Weights of a small transformer language model.
Training: a variant of Muon for these matrices, 573M tokens, 7432 steps.
MLP neurons of a small language model. Each row is named by its layer, matrix (down: output weights) and neuron, and shows model dimensions 576-671. Each number is 500 + 40 x the weight over its row's rms, rounded and kept within 0 to 999. Numbers have three digits each. A neuron's up and down rows have the sign that makes its largest values positive.
Before each neuron's rows, "fires before" lists the tokens most often just after its 100 highest values on Wikipedia text that the model never trained on.

fires before: "2", "1", "3", " The", "0"
L3.down88:542508585535455494526515497465483553523445525433527503506479491449495467479500505393472501491498498475527487501446512557451541479445510519561532512552536430494524572519507543519496573487481517481502508496454610502539498483517473511511482508544473471417482482479528475493508527461530565444

fires before: " ", " the"
L3.down510:482498475484463488536493445472513478482495455542540532503445459514485479466472472453564508547573463489466509489504464494548533520429451511499462473511490559570491378527581448462478475550527586534461487534476556477504492424512395474501509429521536505495579482502586480480513530536569478487

fires before: " a", " an", " the", " English"
L3.down1012:465447487494592488501457492512514420502564514427560478556520476537538512519496536539501489513466519492543517521501523479567461439612528496479463487485526561536469538509438447501435477488525448486497498420500572574486575528545512491447460496512488441484382555482484443433442538466545464448

fires before: ":", "7", "-", "0", "2", "4"
L3.down461:514520495455464445486498537489497538478516456473513506537467513551568422545564483519486468455496531564550540462494413466464484551481556591485444546522527514515531570473531469463490534437518484449438604453478447502519456514574584510524470489473502526546511496539532461511447506458487489523

fires before: "0", "9", "1", "4", "8", "6"
L3.down14:471504487511506499483542462516459534527446513497443467486513552481490470526456514493456549489502549494539497475454513505528425548595530559493461559507531426487521553445407564477524400535518492493476485504470468570514529413533551480511510489550521512494523519539463472478494471441542526453

fires before: "2", "1", "0", "9", "6", "8"
L3.down1001:512518541496449487523531485500478458476572553475508412534520542508454481488452525477510485516485514456528523455435527515467523511526601487505520440519474557472579540443549558485502496456460440535491494569442460489508528449518459585507509387571463542440508422529454528560542511444474460508

fires before: "1", "2", "3", "7"
L3.down437:472475544525491529524498486594479477529511456471507439533419524524504521509526467534565459496503488494469473486523537491419548452555482506491526482470434471575507469521526519534555532462522497476442606512510521511518534485506418572544452583544508452603519473449520505486383510491503534521

fires before: " ", " ("
L3.down154:429486551541545521558478571539519496449514544482555445439454517452499488490551481497496469525493533540447524533464506457462523518504517555500489423522529442571485477529520515456461465568464459466461499464500450405515500485489468499527538537510535522539506588521494492500523515477451545488

fires before: "0", " |"
L3.down842:518521471496542538549491496491450464468517535517527458483498463539536492465456484510416432460427553496489466545525586488492393477419475483536488523613522504547561510502494504524454532555527518498495472513511468515461421514455483486578442579477471458551453560393532553486458537483539514538

fires before: " |", ".", "–", "1", "′"
L3.down70:523518492526503572540414512530552441484519543541542525516474533413556503532544489482502434454511480486499468434474559439509423511496442465583543524528563531541487415461486446455479426547511451500562485472526526471535469528556461419548506552542502546498525538428549492439496448544529518515

fires before: "3", "4", "2", "6", "5"
L3.down564:452491495502548554484628533563510503515538427502501442464476547485465487462463503460439570451456472485393482601567484532517529501503468528512506534464531540535481553553490519478445541470527515501482452499473517441509462510552547534430500498438452429518599445503525505468497491473475515452

fires before: "0", "3", "5", "4", "1", " UTC"
L3.down979:465469471480534468440484442440496591513514486493508440513493486513461467473506484552537511439515479491559528539493544496436518464557458472448499509509513431573611600470468501482545542494473471493517540595515575551500444493441578480536515512472539486497527541562482505518528533455477533476

fires before: " "
L3.down85:514446560499533571545529460449514489531538554459507485569539518422558418449505441457526514506471417484472530453458494489502501467522526443472501515506486419461481471506478499484445431455488463456510487489502514469476531523514443495535494526497463550480463514485483459458563475588507498493

fires before: " "
L3.down184:489489493461425501544510506517407476489525564468470470465460477530480556558547606570560498550543501534502506569482523513536532444501485466406495521469459517492482439623527534444416505547396489540428477490426454532408568508517444537499595460519512459527519425513474589554526480423475514467

fires before: " the", " a", " his", " "
L3.down385:500479539515444597445519506512533479495490490475505515400449508509456546583452462508467516432478462509520493578442486596547515508446482451511430531500469434467477601530524557504462480488460474527488585381487522479483458519432547470510497495546399498458527575499494532535522525497475453471

fires before: " of", "\n", " the", " a", " "
L3.down636:515576521550519526523521501505494441494476490440503555455453602499492516482500525513492486442480457509493541540509499505495434463525500450483490546511521483568532496476538406468442450408518517500594512496500543525488461570417513476567495477470480522465550519537527398557478497460472485488

fires before: " (", " ", ")", ")\n", "1"
L3.down49:569445454504422575424480530540474529531386512454539500499536518508418507528448500516502467514512526506448524505497456558468503456509461488434514497451572482519457504551519516489506560498526463480491485505471496464473507471442534495500503479513410499435560410514465543531511469484419532528

fires before: ")", "6", "%", "/km", " |"
L3.down275:452584512466452486471566586489459497523602474460580471540440452538469457509550507406495534503497551463554479471466533525468470484495518503457467524523512517486516442478511457483542455397496534564497483487479503515476522516500512481529521519532527537511465566501586547535504511452587491494

fires before: " ", "5", "1", "3"
L3.down53:513490515506402442520466460493535535508582504462493520455493485519494523516574483567430509478494448517451465531508493481467522487536527449521439534475485504530514451495512516610478497454447505603574484534582532518503430544472476472497475526497455508611480553505472451473474499544474528469

fires before: " ", " −"
L3.down124:401450450473482517585512466510505491517594439447494496444468547575471558453500470395512473498469494476517502434508407475452458527472539498533521461499429563461434504597408529507511485496443475466538440472442583544412440479496492428503461464483494500463466508452438451473471497609512512505

fires before: "9", "8", " |", "5", "6", " "
L3.down339:532475506448483509477506452533411473498518462565500473504487465510489473518528511510494530525497510512460471501498514467510484449525529502541449537447530433451506477470445536569547536510531560483486540559502534443531484588479546468566405494478552494552469483502486457436492457554530483518

fires before: ",", " |", ".", "\n", " (", " States"
L3.down352:562514498503526529499527536532506476499429400560600473434516549542516474519511524538526530532545504484580472579487506485459468566523564532477521511499476469501520444537480457478571422504452529541484539537491471503493516567528498495562502508535549483547493493543492461418548465501513521485

fires before: " ", " |", "3", "5"
L3.down375:500445401547535553570505551438548493489492436458479516402541523535513498519425544487464507560521435502482506468439519495578531515558478444460495482489477538475430538514463474497515431554495485465454543454529496467440467459484488465520502508472486458437509505491518473533517574526449462477

fires before: " ", " |", "0", "1", "2"
L3.down473:468491548481476446472522470519489488519480506448516530419520472463461498567422534494487445485571544500503459458487429561501535521494492500434522496634431412505451430494490544488494480412484577574554521525459536537549519461475512424546437541525545465565484459501511513444505530476548485491

fires before: "1", "8", "9", "2"
L3.down550:558466506528480536483484446460491529555526465400443530514451514416467442488523536454503505486506556493484467399455500538537532479489452515609484576510529506534561468471492554473487516535580438499520510476529521534544505502460498519530441547506535457523487484437516526520537506458551545474

fires before: "9", "3", "0", "8", "4", "=="
L3.down998:560518582502457510511500569538536525457487507433511482497507524444524477452540487421495557516510486530502527532512479442522484467494578510518479481469476500516449550495513540444507469563493505524578478523528518472583510521522508456480498483498491555525506566484467553499421503495489513514

fires before: "2", "4", "3", "5", "1", "6"
L3.down520:461521511555517520560529492492554474573415502540563500563530549567461478563423509498479427423564428448459509478495483442517570507534492478501479525509478480468551479473534462450466433489475547486514512456522530456502488521504540502530479512508518457584490521501439533522538472467485460494

fires before: " ", ".", "0", "7", " ("
L3.down374:466539551527573504523435588501503425435516503432504506431528562495543474495547503470393571460442482483518432521490469457417448516497495476463427501474437459500560461516526459553495514540500514498488467485523433509515436435464599456472506516487535505593524486507484529483511535516524525503

fires before: "9", "8", "1", " the"
L3.down921:443485481503460493536450447535541446481495474470385533559501485450522447511526506488524514525514499477451492461472445506491508506580509462440536468515549514539503496510502506533446526472514575471570467505574554549564505527526473547536547595474530547450548466437472474500520525517462519456

fires before: " a", " an", " Japanese", " ", ":", " American"
L3.down21:545550507489496479477522468501546498597519398519488579498428505495500430496534453621493523502497564504544445514468434514503470553465509520499527537481491530464454533455535545522487483542517433544453515483551474564493493525452473490476368423466455530443543469476447478473499525505521578537

fires before: " the", " The"
L3.down172:567545477499461494478572535519499453535487555545480498536528490508460532485502506521531507491497547467467540500593524511492510524413464520504455477517427441485541451529284495483480421526474525570516484463440465514486546578539550499465387539507467468472516516548447494486550470509553561547

fires before: " |", ".", "″N", ":", "″E", "0"
L3.down68:488470434478506490497521558408544497484510502506477508548517522453463504461584537482474470459562504445540548514500537558505498480473476487489551464453530529420506482487571552508499516456528513489492567575512442517522523502490619505548496464574495496515530480516502464479531497502521478526

fires before: " ", " a"
L3.down827:499474482479513476541481535464479526524467493529445495494418416458466592488516528433595502429484408530478463512472442469413478538574561463521465511485548463546554505484532480532505566436599533524462504425519498544539489431478537452418500445437543458488447549513508523522459487513465504470

fires before: "==", "In", "===", "The", "On"
L3.down892:531402545527474562465466455501498502441509495512487461542453466463523462466476496478482477503532512459443499492478514449470498577454500493513515579515512500496516468520526440478467539487543577545516460498435471475466454526462524540485539453528506490477549489508541504517389517489518461464

fires before: "1", "2", " |\n", " |", "3", "4"
L3.down844:431502536453466515503467517510525573491523513498522501537507456461483571487447508436448540444494511563524506484525448476464530524524447493523577524455525439518515504523492540428532463478547458520565528508543543497475528524492547445559491542523494448518523492510503495468564426499558570515

fires before: " ", " in", " on", " September", " February"
L3.down207:567498488498555494465552512468552484412562443478530467506554537492493494527553493495427520553549456554480502465426493678478530578500515508452529544504566533551444531492516557507475536548505497538531465457519537424533506491485503481566541418521476466457489474536511487476561525507489468430

fires before: " ", " in", "-"
L3.down319:521448534513542452525462489533466459544540475532504536506505474529445530508488415544552508478498498534436529512495531428528568434528507471479482458460492524440486511535558520497461576521469470508504432531447551487486528444383510449505485573465613467538568418373578453490494517501446418434

fires before: " ", "|", " Upload", " —", " II"
L3.down959:504509455522533441514527488531567500564540472550422535514523485554486562460471555508529513476517461561475428456532491479553483469396491453561509497537459404471525488473511512493480451535502437479513483457494489460522466467490553490461576541511544551511546534450516428440476517523478514501

fires before: " ", ":", " was", " (", " UTC"
L3.down619:547504556529479545544494544522563494456461516410509452451530413539496546500478472500490485498571504494485481484492516451435532487539452430559543494500546535465477551540444508532499528601433454532450502539556579546500452534442542553493473431481498449507450574451427467489520526445555543523

fires before: " ", "1", "2"
L3.down841:471468471490422522504502472453529435433475491502487367415558520517520437563469490458473495529550485454509440475459504548534509427577540401457455490493540473495502546490545419489463487468500496501537496467449489529566471497540433478464517387487549542468514448503504492457546579566486410508

fires before: "0"
L3.down130:534532517492469487500534521506497497480485517486535467463460467537468571480489449538489434538526458435498360505539476499566489566527473472517522561510511443480431498449449525498536478542582460589483466485472512499522435553533514516539512499542551520520493502483500480481443485464512572437

fires before: "1", "2", "′", ".", "0", "°N"
L3.down826:509448489494541503517455457487467531479464505513509502449462469509450440484547452486444526491456512468467472493456473453595565465506505566455506441559522450513432467487461473533508495458498539526487454527560439524525553500494539510525426462541495440542490463468509488512483424556492541443

fires before: "7", "9", "2", "6", "8", "5"
L3.down822:492474536467493470414474515542468540501542467572439492497566429492495464420460540413512464526575506458498477494524500527417528565463539567522518475493560539447502460549524485591514440462535485545451523464484495450534534604430523416469576506518504470502556477483516479476479479478487446515

fires before: " |", " ", " Total", " |\n", "1"
L3.down50:512508550453531469525537481451483521489490530489514532556543515470552475548453494512598517487481519478464463435469511519431486519556423452544518488467493548554532530513572536516535519515628488501597501522437473546514565522406544476509488490557449519489447360525543459510540453449470491463

fires before: " ", " −", " Team"
L3.down1019:481485493410506526480531489532520494416511548497497520526566518506492492480560503483469456445560453433509466540448520450514472448502491507466494504458483539507491491515595559549472526421580480457475488505478524474560531444554541505455447463489437485519463435491526468481552522443491514527

fires before: " |", ".", "–", ")\n", "9"
L3.down875:451499487522480483581501567559497487509512481564555535478459521594470465474497516532493562456451502487450445514479507465495486524484563491512411462515474494479458486471521517480505438549518524479482477540494472438595439537498485463609386486511520548505508505500515497526544514517521576593

fires before: "1", "3", "2", " |", "4"
L3.down360:471555523465452499494505566483599471564521553470523533524519494527486522506470455507530485459555502449529490498484512522505548517520497525509522526530507453462562513500484541423482544497506535542517503521504536601504424549474457494486487461533538539510498529502477472488509464541480393514

fires before: " ", " season"
L3.down720:473478501481432443478490454399559456487485429493483562576512507520471565484468443433463514455605440503446502402444507383499483470511449467462530503464518486501524527554513521523460521464509465622520546501565448468532544448477515552460503451518508438508548561463510519478460441485584521555

fires before: "6", "0", "1", "5", "9", "7"
L3.down366:442458518534491512492542553514562488505514494525470442509516519515503564535483547484490559512479546472458517518577499498489500418465473525425507515477501512535553543477485510515531482545515491469433587527509535514440507573537476485461485551454447520602449533502491534501515468455526576516

fires before: " |", "aba", " |\n"
L3.down544:437487526535513497588564515489510458585517381466559517524566447482534554519521455517448498590540473439460507542536500478518553566474529491564494507514532467480500486518558480432454497434525499480516471496475496483482518460503442537484481534525455568486447584499486512529518537499575510463

fires before: "0", "2", "4", "1", "8"
L3.down743:547466526540475453510481501477566526536486513519447408479467491504511479548553518476522440513518524507486542553454511445551501466528539533471554486596487549449437576525473429480496508445473574556466496491480487548436461530510540511453507491444593478553503536438433461452469441474400529510

fires before: " ", " GF", " Pts"
L3.down452:534489444454519510471524542517584550491519426448439555521526614541522467490519457533537510514591513480480430497488514499474523468523559487541473442501499468534472419515537523497470487479509426558462492498512530502513487490459536548490478571434513474546470446488539493499433523498499471538

fires before: ",", " the"
L3.down760:501493446496471493491464473496582509481450498534506477443643495490471396476453495443527531514435497521461436453560520523500530482461506531551538470462516512566602453481496427475554539485432482569529573498446472550496506494512492507479428547563467495478519548482465499458459460563502442462

fires before: ",", " "
L3.down347:495492528528477465488426530451512436444448488525502490538484470481480468454509528527538490474484507542467565488470512497544511486510443486464531471441491499558524442538503448465523504484494546483444581469526463428473471527444389567487546549538504492510478546529496497478471484480532504464

fires before: ",", " of", " in"
L3.down989:476553601513523484447530482540578530486435555517493478560490638496452517552483513528457554509515442484467496520500464439476547501513540544518570499475433550536418516475467471547467498485457466473502495518552491508392571507460524499509478586483477496511486450464417480442502523499465408538